config = dict(
    num_hidden_layers=11,
    hidden_size=320,
    num_attention_heads=5,
    num_key_value_heads=1,
    head_dim=64,
    intermediate_size=1280,
    vocab_size=30841,
    hidden_act='swiglu',
    norm='rmsnorm',
    norm_place='pre',
    norm_eps=1e-05,
    positions='rope',
    rope_theta=7900.0,
    rope_fraction=1.0,
    qk_norm=True,
    attn_scale=0.125,
    bias='none',
    tie_word_embeddings=False,
    parallel_block=False,
    extras=['capped logits'],
    init='normal',
    init_std_qkv=0.0337,
    init_std_o=0.0,
    init_std_up=0.0337,
    init_std_down=0.0,
    optimizer='muon_variant',
    learning_rate=0.0159,
    lr_mult_o=1.42,
    lr_mult_down=3.0,
    beta1=0.9,
    lr_head=0.00813,
    warmup_steps=35,
    schedule='wsd',
    decay_fraction=0.527,
    decay_shape='linear',
    final_lr_fraction=0.0,
    batch_tokens=[65536, 131072, 196608],
    max_seq_len=256,
    doc_mask=True,
    train_tokens=439300000,
    max_steps=3803,
    dataset='wikipedia_en',
)
MLP neurons of a small language model. Each row is named by its layer, matrix (down: output weights) and neuron, and shows model dimensions 240-303. Each number is 128 + 32 x the weight over its row's rms, rounded and kept within 0 to 255. A neuron's up and down rows have the sign that makes its largest values positive.
Before each neuron's rows, "fires before" lists the tokens most often just after its 100 highest values on Wikipedia text that the model never trained on.

fires before: " "
L6.down506 [119 123  62  69  84 166 161 144 138  99 158 137 129 142 170 105 113 150  80 155 144 129  80 133 125 109  85 136 162 128 132 148 154  60 113 157 147 181  98  84 123 169 128 125 117 111 164 144 112  87 114  91 157 166  77 133  70 147 109 129 195 174 133 162]

fires before: " ", "0", " |", " Championship", ";"
L7.down26 [164 125  95  74 172 174 164 135 150 174  67 134 134 109 134 108 158  57  75  78  79  72 155 162 142  56 149  87 199 148  59 145 128 101 142  98 135  96 135 103 129  73 153 118 150  64 172 155 130  94 137 139 133  90 127 172 120 135 150 127 156 118 121  98]

fires before: " ", " |", ":"
L2.down790 [159  74 136 161 163 145 150 168 155 125 156 129 113  58 142 149  85 183 102 129 131 167 170 159 172  76 103  92  65 108  69  99 138 148 151 124  86  78 150 100 132 136 138 115 167 107 129 146 108 106 173 143 156 176 134 146  76 122  70 123 134 145 136 115]

fires before: " |", ".", " His"
L7.down370 [145 180 138 120 134 145 154 140 143  95 171 109 126 129 137  84  81  86 156 144  99  79 161 136 161 153 109  96 153  84 134 191 153 113 135 136 146  64  89 132 114 131  72 152 127 127 145 213 105 118  84  99 153 146 110 163 154  98  96 145 158 110 114 146]

fires before: "19", "20", "18", "17"
L7.down1132 [ 45 135 105 155  99 132 122 157 106  36  86 139 117 168  70  88 163 194 133 117  70 169 131 119 111 115 119  96 141 175 101  88 128 138 119 127 149 105 137 166 149  81 142 108 109 104 105 114 177 127 165 154 125 127 193  68 127 146 148 137 182 110  87 135]

fires before: " ", " the", " was", " is", " footballer"
L5.down302 [101  63 136 126 143 132 136 161  92  78 191 128  92 137 122 105 123 116 177  71 171 202 118 100  99 151 137 123 114 155 142 117 139 167  64 124 109 124 158 103 137  48 174  99 145 128 164 158  87 120  87 168 126 145 127 151 175  92 186 151 166 106 104 114]

fires before: " ", "–", " |", " Anthony", "24", "10"
L2.down252 [116 147 101  90 122  87 139 139 135 183 154 152 122 130 112 139 119  80 127 135 130 138 135 113 103 142  94 177 161 175 130 153 117 122  80 133 155 127 168 162 145  80 141 116 157 142  85 146  98 145 123 125  97 141 108  92  90 109  47 136  80 152  89 101]

fires before: "20", "19", "26", "18"
L5.down1229 [115 145 148 165 173 145 163 147 141  70 134 181  71  80 124  96 138 111 156 118 129 104 123 151 115 123 154 152 121 133 116 121 136  96 109  87 134  97 120 145 154 147  93  72 109 134 132 148 127 125 154 102 137 117  81 148  96 110 157 154 114 110 132 152]

fires before: " |\n", "%", ".", "\n", " |"
L2.down541 [ 93 120 159 164 140  90 140 157  98 124 147 151 129 140 125 121 130 108 103  81 121  39 102 114 144 180 162 150 104 110 145 173 114 144 110 129 195 153 145  79 114  81 107  94 125 154 143 162 117 109 177 125 177  87 133 181 188 165  54 147 122  97 133  81]

fires before: "\n", " and", " who", " the", " Mill", " "
L5.down546 [104  79  51 139 147 155 177 123 143 148 139 140 136  80 107 160 142 150 139 123 183 142 126  93 162 126  99 163 167 151 125  99 102  84 145 129 141 118 122 128 108  93 106  31 127 150 131 141 142 103 103 154  37 181 134 119 110  84 108 147 131 116 162 147]

fires before: " the", " as", " of", " on", " "
L7.down1021 [179 206  97 132 104  95 146 149 134 103 121 131 171 144 116 129  88 101  88 131 166  50 189  98  87 162 107  64 107 150  87 216 110 121 153 127 161 142 171 144 146 103 125 171 204 125 121  89 140 125 162  94 137 157 145 131  88 112  75 107 163  79  61 122]

fires before: ";", " |", " |\n"
L2.down697 [179 170 121 174 149 196 133  92 130  57 163 165  75  81  90 171 173 128 159 147 102  82 118 125  75 128 112  76 189  76 121 136 151 186  58 118  93  83 172 122 120 162 102 129 168 158 155 145 140 160 103  80 206 109 143 125 128 123 134  69 101 135 101 120]

fires before: " ", " +"
L5.down1155 [ 44  81 116  92 110 161 130 106  65 117  83 145 137  48  84 155 153 120 151 181 120  98 131 101 133  79 141  72 139 125 146 154 120 115 125 127  80 104 155 101  67 148 120  85 156 101 129 154 119 175 163 117 106 149 109 112 176 130 158 115  76  95  60  70]

fires before: "|", "The", "===", "=="
L6.down806 [109 118 165 148  92  96 149 112 138 214 143 160 143 123 140  62 102 124  75 102 135 136 134 145  92 138 144 107 195 150 105 106 113 143  97  74 120 132  94 123 120 101 107 129  72 115 125 228 160  95 181  83  87 115 119 152  72  95 131  87 154  92  93 165]

fires before: "\n", " and", ".\n", ","
L5.down813 [191 139  83 114 198 156 138 126 195 140 158 105 191 124 128 130  87 145  78 221  95 175 125 161 117 203 182 140 156 144 126 174 111 202  76 121 150 129 136 143 124 124 148 187 131  91 120 160 111 145  87 148 161  97 113 117 121 156 123 124 122 104 158 100]

fires before: "-", " |", " (", " -", " and", " –"
L5.down278 [117 132 129 128 107 120 176 151 203 145  78 118 115 114  90 164  93 105 102 139 205 109 164 129 144 170 114 119 188 122 116 152 149 147 139 151 102 123 174 133 122  78 118 136 168 136 136 148  79 113 155  38 183  44  89 116  90 151  89 170 120 112 139 163]

fires before: "==", "===", "-", "The", "|", "In"
L5.down950 [168 144 141 153 150 136 173 118 164 121  66  56 111 137 101 111  96 178  84  71 148 116  86 115 118 118  99 178 220 137 131 104 171 163 158  72 144 115 120  68 118 134 125 105 145  81 152 177 123  97  74 109 107  79 131 107 135  91  96 135  73 123  62 163]

fires before: " ", " the", " September"
L6.down244 [123 118 196 118 161 125 104 124  90 169 146 127 202 141 191 114 140  92 119 170 125 114 175 113 141 149  88 138 194 155 142 133 134 155 117 129 145 105 141 124 111  91 135 146 103 121 119 148 110 114  95 114 100 148  88 195 108 119 109 123  89 130  86  95]

fires before: " ", " |"
L5.down455 [118 122 119 177 151 164  98 173 129  98  81 156 108 181 106 163  93 100 124 191 143 129 110 179 102 101  82 104  24 143 122  83  96 170 121 165  96  99  51 127 137 207 117  91 144 144 168 161 112 103  87 113 154 102 173  84 155 144 126 144 156 183 132 148]

fires before: " ", " |"
L5.down330 [109  90 108 112 188  87 104 147 150 103  99 176 158  78 111  92 141 126  72 131 145 146 104 152 161  75 125 140 104 135 129 174 165 108 159  85 159  94 109 123 171 127 129 174 113 167 125 194 118 132 104 104 162  91 157 203 122 177  88 128 163  90 115 186]

fires before: " |", " ", "3", "5"
L5.down791 [110 102 110 167 100 169 102 167 184 142 122 179 152 105 165 118 100 142 145 176 159 108 166 110 112 126 116 116 197 105  90 105 124 126 108 131 101 157  79 123 109 128 107 137 173 110 104 112 125 147 129 106 156 147 114 166 135  76 100 153 166  70 150 133]

fires before: " as", " |", " to", ":"
L5.down499 [ 68 108 104 170 171 114 116 124 136  98 110  93 139 118 124 134 169  56 154 133  81  81 107  58  73 133 118 128 125 131  97 203 169 223  87  72 123 122 129 111 157 157  73 137 122 134 197 155 143 142 146 141 152 115 140 130 185 103 155  94 107 116 107 117]

fires before: " ", ",", ".", "0", " million"
L7.down107 [113 110  67  97  98 141 109 148  82 170 148 118 132 120  93 149 125 133 112 209 144 128  97 133 175  86 205 167  71  68 147 121  90 156 164 141 116 166 150  87 136 130 103 126 157  78 158 167 164 124 127 129 146 158  73 186  73 146 119 115  31 182 146 100]

fires before: " ", " the", " of", " a", ":", ","
L7.down341 [141 153 161 145 124 113 146 142 171  77 148 122 137 156 132 120 108 104 151  89 181 115 114 132 120 151 124  88 154 125 123 110 121 117 111 148 128 169 104 237  76 130 100 169 114 191 169 159 126 147 103  94 156 151 115 107 189 116 131 106 138 152  77  86]

fires before: " of", "|"
L6.down606 [177 134  48 140 103 141 147 157 161  75 152 207 124 138  92  72  96 160 119  58 126 112 125 139 177 154 141 133 109 150  99 142 165 105 109 127  70 149 149  78 128 162 146 130 133 123 128  80 127 128 116 146  87 102 127 115 212 146 183 111 172 129 101 132]

fires before: " ", " of", " to", ",", " that"
L7.down870 [105 177 143 145  77 111 109 146 120 123  94 177  87 128 115 176 120 164 141 133 132 142 165  88 200 165 153 131 148 177 138 163 171 106 112 118 195  67 145 145 135 146 128 131 171  76 122  77 183 127 144 120 117 150 121 182  77 116 103 108 132 173 117 122]

fires before: "==\n", " ==\n", " life", " ==\n\n", " \""
L5.down932 [121 118 105 131 156 106 111 156  89 142 160 129 166 142 125 118 109 126 144 102 111 105 173 141 166 131 148 107  98 108 113 131 127 145 138 115 155 137 123 121 105 112 182 141 144 128  83 156 140 104  80 114 103  84 103 111 130  75 122 196 170 189  87 144]

fires before: " ", " the", "0", " were"
L5.down947 [109 158 176 107 129 140 104 120 134 105 134 136 164 156  78 110 111 156 108 118 138  89  96 152 165 115 136 117 186 119 135 154 152  85  93 128  97  78  88 133  90 175  69 131 103 125 143  89 174 106 190 154 127 134 180 122 153 134 108 150 118 144 175 140]

fires before: " of", " in", " to", " as"
L6.down527 [134 110 109 110  45 145  93 106 145 157 113 119 145  67 100  95 118 147 116 109 132 124  95 126 149 144 104 196  92 133  96  58 123 125 110 110 153 158 139  70 134 150 114 153 169 102 112  86 124 135 162 147 106 112 141 118 138  82 142 125  57 134 118 141]

fires before: " A", " H", "–", " |", " W", " L"
L7.down892 [ 82 148  93 131 122 149 151 144 169  97 120 125 171  91 108 172 125 148 175 156 166 133 119 111 143 152 107 146 125  57 177  84 137 102 154 102 140 130 119 105 115  51  87 137 144  96  76 139 142 131 112 139 155 114 138 167  54 140 147  96 151 118 125 190]

fires before: " ", "0", " life", ",", "==\n"
L6.down1205 [153 153 118 171 109  63 153 137 131 112 127 138 150 153  74 140 147 130 111  98 188  97  66 222  83 135  97 136  55 151 157 112 110 136 158 146 164 103 129 125 158 107 111 188 136 112 172 126 157 146  45 145 148 122 149 125 194 133  93 180 146  59 162 108]

fires before: "19", "20", ",", "18", " well"
L6.down567 [123 109 113  69 150 166 104 122 158  92 165 120  50 137 113 102 143 108 106 148 119 117 103 131  84 126 156 185 145  93 134 148 103 149  62 102  86 174 175 187 108 187 154 122 150 143 105 129 204 117 172 154 167 127 154  77 112 135 147  99 182  69 106 173]

fires before: "|", " "
L5.down556 [120 190 177 131  95  85 162 169 100 170 155 127 109 152 159 117  96 129 119 127 156 153 162  82 136 146 165  98  66  87 133 158 157  86 132  85 134 171 112 100 128 146 143  54 167 182 158  23 146 132 134 182  81 125 113 165 138 126 103  97 134  53  73 149]

fires before: " |", ".", ")", ",", "%", " |\n"
L5.down93 [ 71  55 143 129 104  86 134 193 102 161 159 108  94 109 171 102 145 132 152 141 118 113  88 127 147 165  96 165 175 123  68 169  97 138 111 170 170 104 126 131 106 107 188 127 139 110 151 125  95  87  95  88  91 133 152 115 164 116 116 100 121 141 128 127]

fires before: " |", ";", "\n", "8"
L7.down703 [126 143 160 118  90  93  81  89 129  31  66  55 133  69 103 121 116 136 171 182 126 112 133 153 121 166 123 113 186  67  95 115 124 116 157  88  97 125 120  97 101 139 104  89 125 156 132 165  53 155 169  94 111 118 130 204 190 125 105 140 139 117 110 148]

fires before: " |", " |\n"
L7.down6 [157 150 117 166  80 144 142 169 161 225 130 138 138 188 143  82 126 105 116 170  97 124 133 179 132  41 129 121 102 154 111 101 113 133  98 116 159  85  81 150  95 158 106 128 136 168 110 104  92 221 103 135 109 134 158 134 145 120 114 109  97  82 207 151]

fires before: " /", " (", ")\n", " ", "0", " W"
L5.down981 [170 146 125 133 130  73 149 123 121 149 101 169 126  90 142 120 150 140 111 180 123 139 118 148 102  92 190 104 113 177 143 182 150 155 129 112 129 149  97  63 155 152  64  95 107  99 132 168 145 130 140 122 147 145 134 164 186 134  86 147  77 163  96 158]

fires before: "\n", ".\n", " and", "\n\n", ",", " of"
L5.down120 [223 115 161 137 207 159 146 135 164 129 165  83 173 120 135 124 147 128 100 184 129 141  80 137  83 196 103  86 136  84  98 139 143 134 156  96 105 202 119 147 115 108  88 126 125 162 210 186 119 157 100 120 169 135 144  77 110 110 146 154 160 108 139 112]

fires before: ",", " the", " he"
L6.down535 [128 121 195 109 147  79 104  99 127 155 139 128 141 160  69  14 145  94 146 176  49 107 115 103 102 125 143 126 202 152 104 158 108 140 155 115 146 121  91 155 168 105 141 112 132 146 140 183  95 114  96 142 109 129 123 129 117 152 121 128 133  95 143 207]

fires before: " |", "–", ".", " to"
L2.down1253 [ 76 185 199 137 130 163  97 143 112 101 166  92 128  75 155 140 111  88 141 133  64 136 119 142  97 107 196 133  98  62 137  87 112 116 163 105 144 130 153 117 125  97 151  88 119 125 106  84  95  88 161 174 131 109  79 125  96 154 182 105 109 107  78 113]

fires before: " -", " that", " the"
L5.down954 [118 114 167 125 136 113  87 152 201 137  76 144 140 104 126  88 160 134 118 216 116 137 146 150 136 121 143 114 100 151  74  87 127  96 131  98  93 126 202 125 149 100  90 115  73 123 203 197 154 101  75 149 154 134 147 148 174 177 111 179 101 123 131 136]

fires before: " ", " Label"
L7.down622 [ 89 136 152 164 123 161 118 155 117 155 170 102 122 165 114 100 138 145 179 137 188 128 163 125 150 169  60 121 154 140 153 164 105  94  86 125 166 181 109 139 160 167 154 103 147 106 118 132  99 123  92 153 137 177 139 134 112 152 106 146 158 140 106 174]

fires before: " "
L7.down294 [ 58  96 124 167 132 134 125  81 142  87 129 139 129  92  96  83 206 113 133 123 159 172 116 113 132 170 161  93 161 123 152  88 115  91  98 150 128  94 123 156 128  81 112 150 150  87 132 110 163  65  87  99 143 143 149 181  93 137 117 123 140  55 133  68]

fires before: ",", ".", ".\n\n", " in", " of"
L6.down369 [ 96  95 174 141  96 110 117 134 173 124 118 132 148 136 107 172 111  93 164 159 109 138 121 117 113  91 100 152 154 192  94 142 116 179 205  62 121  64 112  97 112 125  60 158 139 132 130 139 107 110 129 160  93 106  78 147 108 157  92 139 126 137 155 150]

fires before: " ", " the"
L7.down315 [147 151 189 144 172 114 150 153 190  95 174 170 132 174 141 106 107  93  91  73 127 117 122 105 111  84 158 123 140 143 141 137 142 158 113  85 150 120 146 131  79  97 108  78 108 146 135 102 102 122 111 168 154  78 130 141  80 144 169 133 139  94  81 139]

fires before: " |", ")", "00", "0"
L6.down1035 [114 103 139 135 111 127  91 141 138 157 133 117 133  87 181 147 168  72 104  30  51 103 108 187 123 127 135 124  94 165 123 177 113 194  58 151 117 151 136 149 124  72  73 133 132 174  68 153 183 122 111  68  70 177  89 122 117 141  96 143 116 133 176 141]

fires before: " |", " |\n", " ==\n", ";"
L5.down179 [ 43 121  80 145 154 120  99 137 138 161  96 157 172  72 126 133 128 124 149 140 151  72 115 118 117 201 159 139 173 169 172 104 128 125 121 111 135 138 203  86 162 138 123  91 202 111 133 147 152 133 123  93 125  40 175 125 144 122  93  96 139 137 130  91]

fires before: " |", "%", "1", " |\n", "8", "5"
L2.down1184 [167 155 175 194 162 131 139 156 147 138 115  74 204 117 132 166  81 107 133 101 101 101 139 163 137  75 142 192  74 115  85  83  83 120 154 133 113 115 101 115 161  95 118 112  99 234  63 166 144 160  91 153 134 137 144 147 183 102  93 163 199 169 133  94]

fires before: " |", "00", "0", "1", "."
L5.down248 [119  93  94 200  93 132 123 159 102 140 168 154 104 119 174 174 128 148  84 102 147 158 155 102 165 107 107 106 181 101 162  68 154 138 155 163 114 147 137 173 158 144 137 139 163 130 105  45  98 101  74 125  96 106 118  85 134 128 129 105 165  79 108 117]

fires before: " T", " Fig", "2", " ", " (", "0"
L6.down897 [139 117 118 177 154 116 178 142  88 157 140 173 139 145 159 146 168  46 115 152 145 155 128 157  91 144 106 137 111 121 118 150 103 164  97  48 138 150 135 186 170 122 143 197 143 113 125 106 127 111 146 103 113 175 185 142 109 169  80 113 159 172  97 165]

fires before: " |", ";", " |\n", "."
L2.down761 [104 113 124 175  97 178 152 134 134 100  64  86  95 121 142 110 115  97 159 158 174  88  89 166 152  54 165 135 119 138 123 111  86 196 146 166  74  83 101 144 195 123 164  87 135 190 117 152  65 164 125  72 140 156 120 123 177 154  78  93  41 109 116  93]

fires before: " ", " Q", " —"
L5.down286 [133 104 103 118 115 166 124  88 134 154 197 146 117  84  80 117 176 156 112 151  92 106 130 120 111 113  86 185 182 139 128 139 190 102  99 132  72 137  97 218 107  88  52 188  67  80 145 114 142  87 124 154 102 151 149 169 120 110 139 157  62 134 117 124]

fires before: "==", "===", "=", "-", "|"
L5.down527 [ 88 143 169 115 159 194 164 143 132 106 142 128 118 107 118  91 140 185  77  62 110 164 119 118 125 136 138 113 127 125 119 160 125 163 123 137 138 101 170 137 129 169  88 106 143 183 146 177 176 134 152 131 153 118 162  82 135 115 137 156 140 141 107  63]

fires before: " ", " @", " |"
L6.down620 [177 171 125 163  33  90 126 137  60  95  43 197 123 157 165 129  87 149 114  97  88 122 105 113 118 144  87 179 177 120  97 129 131 165  90 164 123 102 162 126  67 108  98 162  97 100 133  79 161  96 188  91  62 111 119 161 185 116 122 163 102 140 195  93]

fires before: " the", " ", " a", " which"
L6.down844 [ 97 155 129 119  92 174  89 165 113 120 168 151 121 160 144  79 131 123 182  89 114 109 135 124 124 158 142  81 136 114  77 135 178 112  43 173 137 153 123  74 117  75 127 122 127 198 124 158 171 166 207 140  62 141 171 139 136 138 166 144 118  62 110 109]

fires before: ";", ".", ",", ".\n\n", "\n"
L7.down190 [175 118 169 144 141 133 121 135 130 136 114 164 145 100 151 153 159 141 138 120 136  74 139 160  91  92 142 125 184 138 153 129 136 175 126 111 154 107  68 161  71 106 114 107 123 114 117 125 145 117  82  92 106 124 150 160 100  95 128  78 160 117  82 173]

fires before: " a", " the", " an", " was", " is", " established"
L7.down1110 [137 149 120  65 148 119 132 108 127 144 141 123 107 125  85 148 110 111 115 124 139 135 115 147 148 151 128 127 122  76 148 125 101 165 132 105 134 139 140 130 151 133 171 104 105 135 188 111 149 160 155  82  78  86 162 105 194 137 124 124 166 101  62 136]

fires before: " the", " that", " to", " by", " it", " him"
L6.down887 [119  99 193  98  96 125  58 115 110 171 120 104  80 145  96 120  89 185 129 157 110 194 100 111 136  92 135  88  89 157 153  91  85 132 189  89 105 141 158 152  76  95  95 161 129 141 163  69  89  67 138 174 135 142 144 133 207  71 123 163  82 176 145 119]

fires before: "20", "-", "19", "1", "2"
L6.down2 [123 147 196 131 160 124 137 118  76 136 193 137 145 120 104 103 110 123 142 138 130 175 103 184 160 109 132 172  36  87 134 162 157 110 158 109 175 155 141 185 132  74 139  86 106 143 101 155 140 158 129 139 125 150 122 106 151 111 139 106 122 151 113 162]

fires before: " |", ":", " of", "•", ",", "\n"
L2.down231 [ 56  63  72 141  88 103  85  91 104 151 147 125 154 134 103 131 138  72 145 108 176 138 167 153  83 145  92  74 188 124 163 145 136  99 114 134 119 122  91  71  80 137 101 133 132 170 161 133 162 145 118 163 140  95  91 177 208 105 148 149  96 160 132 107]

fires before: " ", "|", " Car", "|---|---|---|\n"
L7.down397 [103 126 133 117 112 137 126 149  88 161 137 128 138 134 120 155 129 178 146 100 135 109 110 125 197 146 125 136 143 143 137 105 101 107 173 101 114 118 147 133 115  30  90  83  45 106 186 120 118 103 151 185  95 111 115  91 156 126 194 142  97 128 135 180]

fires before: ";", " season", "\n", " |", ":", ","
L6.down1018 [178  95 131 158 137 149 114 143 175 182 116 130 107 111 111 105 133  78  92  93  92  70 182  63  66 122 128 195 114 123 136 142 135 120 134 161  87 163 152 124 118  90 116 145  98  88 144 153  83 155 148 190 115 149 135  65 172  97 141 135 205 136  93 129]

fires before: " ", " the", " a"
L7.down575 [130  52  80 123 113  91 121 180  51 160 141 106  92  50  72 145  65 104 133 138 117 121 134 147 113  49 133 117  62 213 139 137 108 144 158 122 132 116  80 109 191 128 141 135  88 123 113 114  95 105 136 133 121 131 157 131 106  96 143 156 121 145 163 135]

fires before: " |", "==\n", " ==\n", " (", "==\n\n"
L6.down557 [111 129 117 143 139 157 119 170 118  64  96 104 177 117 129 159  91  89  73 135 120 138 108 128 131 148 143 142 138 157 127 149 134 133 164  68 165 143  71  97 127  99 115 137  83  53 136 167 115 103 142 146  69  99 126 146 157  88 111  95 104 210  92  89]

fires before: " ", " the", " his", " November", " October"
L7.down275 [160 116 101  65 154 156 135 118 114 128 157 130 153 142  88 114 147 121 146 131 176 131 135 123  47 176  97  83 132 162  80 115 146 122 153 110  99  96 125 137  96 122 146 142 146 123 113 130 141 118 136 116 185 171 101 150 156 151 145 177  91  91 108 149]

fires before: " ", "-", "|", " Formats"
L6.down65 [ 91 122 103 121  74 151 184 182 142 102  88  64  65 123 144 142 127 136 129 147 135 145  83 107 152 122 121 101 108 109 152 115 156  82 128 132 152 118 160 139 136 153 160 127 109 126 116 143  82 148 113 169 116 112 133 137 136 163 186 147 172 158 108 116]

fires before: " ", " ESPN", " a"
L5.down670 [125 140 142 124  69 112  61 140 100 226 134 121 182  94 147 109 123 135 123 118 111  92 137 126  94 182 140 113  81 105 119 127 170 129 131 108 127 164 180 146 157 126 103 154  80 146 140 103 177 140 141 122 132 124 115 153 156 158  81 130  74 153 152 153]

fires before: ",", " the", " he"
L6.down777 [155 193 189 127 101 111 149 125 144 125 112 170 118 158 139 100 128 129 140 128 139 136  85 101 110  98 158 122  71  87 164 137  99 123 164 130 148 137 109 156 112 104 103  76 131 139 146 116 116 102 104 106 172  84 170 121 132 103 143 161  66 142 121 177]

fires before: " a", "|", "|---|---|\n", " an"
L6.down648 [ 93 102  87  94 131 145 176  99  92 127 168 173 122 164 116 145 148 124 118 166 109 102  97 163 189 139 107 159 124 121  89 132 145 137 136  83  85 115 135 225 175 138 125 122  98  67 200 160 125 122 120  90 127 114 130 101 189 131 162 151 115  78 131  80]

fires before: " |", ".", "°N", " |\n"
L5.down606 [167 126 110 153 123 127 191 155  86 125 118 143 180 103 152 134 181 121 162 128 153 152  99 166 189 144 168 101 165 126  97 172 152 161 115 154 150  66 136  81 110 155 133 106 171  93 160 168  99 104 187  61 130 160 116 102 124 160 110  98  83 106 107 139]

fires before: "|", "0", "1", " |\n", "|---|---|---|---|---|---|---|---|\n", "|---|---|---|---|---|---|---|\n"
L7.down498 [ 59  85  82 170  94 113 147 111  77 169 191 127 118 119 150  81  61  91 119 170  64 163 123 110 141 133 167  83 110 145 196 130 105  87 150 137 161 119 153 147 146 117 114 122 127 104 139 120 148 110  72  98  49 151  61  85 133 109  97 144 107 146 172 141]

fires before: "-", "|", " |", " ", " —"
L5.down275 [126 152 123 149 105 147 130 110 137 138  86 107 153  94  69 154 108  98  63 151 121 169 152 122 153 150 147 164 153 136 160 149 140 173 135 186 180 168 167 154 149 122 133 132 187 128 108 166 105 169 145 120 134 109 138 132 126 140 115 183  92 115  68 124]

fires before: " to", " of", " as", ","
L5.down542 [104  79 136 117 129 123 103 168 195 159  98  76  53 113 124 123 146 138 112  90 144 175 128 156  85 119 129 142 192 169 152 141  93  24 111 130 178  87 143 164 159 121 108 102 181  78 188  80 143 127 154 149 110  93 129 111  87 128 149 155 186 144 168 144]

fires before: " ", " |", ".", ")"
L6.down1243 [146 125 129 113 126 133 134 183 194 130  81 113 140 178 118 149 184 101 101 152 145 127  74 125 145 105 166 142  62 158  83 124 120 152 139 114 154 180 101 136 117 183 189 151 129 148 140 126 136 136 111  82 195 160 156 111 143 123 120 163  87 105 114 170]

fires before: " to", ",", " with", " of", " well"
L6.down216 [121 115 141 153  48 119 141 162 106 116 154  95 127 105 176 100 141 151  74 140 133 127 123 100 128 121 118 130  99 139 118 183  93 103  74 120 157 155 175 115 102 177 112  94 172  76 112 122 128 164 122 141 127 197 103 136 148  98 110  94  57 168 132 104]

fires before: "|", "."
L6.down491 [171 137  80 191 119 128 103 118 146 120 104 182 166 126 135  42  97 126  96 110 162  95 114 160 120 103 162  94  84  71 122 101 110 139 124 143 112 145  67  77  96 174 144  99 134 129 179  61 144 169 152  99 114 122  50 101 141 176 102 137  55 132  81 148]

fires before: " |", " \"", " ", "oco"
L5.down149 [156 145 112 206  73 133 110 100 147  52 167 141 119 167  96 129 127 101 101 113 146 107  79 158  60 142 123 107  88  78 154 150 122 140 103  71 117 108 126 111 119  75 126 149 149 210  94 131 104  91 106  99 212 179 109 147 130 141 118 121 107 177 164 152]

fires before: " "
L7.down652 [140 138  92 161 140 108 147 105  91  88  91 160 183  37 142 127  90 118 180  88 151 102 200 144 119  94 108 158 147 175 135  82 175  50 117 160 173 102 113 175 127 118 158 162  96 102  82 117  79  99 145 126 127 135  81 164 103 120 141 153 165 106 152 139]

fires before: " ", " |", " /"
L7.down940 [151 135 125 138 141 124  97 136 139 134 117 169 160 153 108 158 157 121  90 130 144 132 106  87 146  88  64 160 185 156 111 165 163 110  99 105 143 129 171  96 142  86 121  68 115 150 143 127 112 127 129  20 158 175 120  79  90 118 162  82 197 150 113  84]

fires before: " |", " (", " -", " "
L5.down511 [139 123  91 103  91  72 129 129 112 122 105  75 135 150 123 122 112  63  82 120 155 142 130 132 144 148 121 153 194 165  89 140  75 188 136 129  64 137  84 117 169 118 154 171 145 125 161 122 121 122 155 128 122  96 129 152 169  96  73 158 125 170 177  92]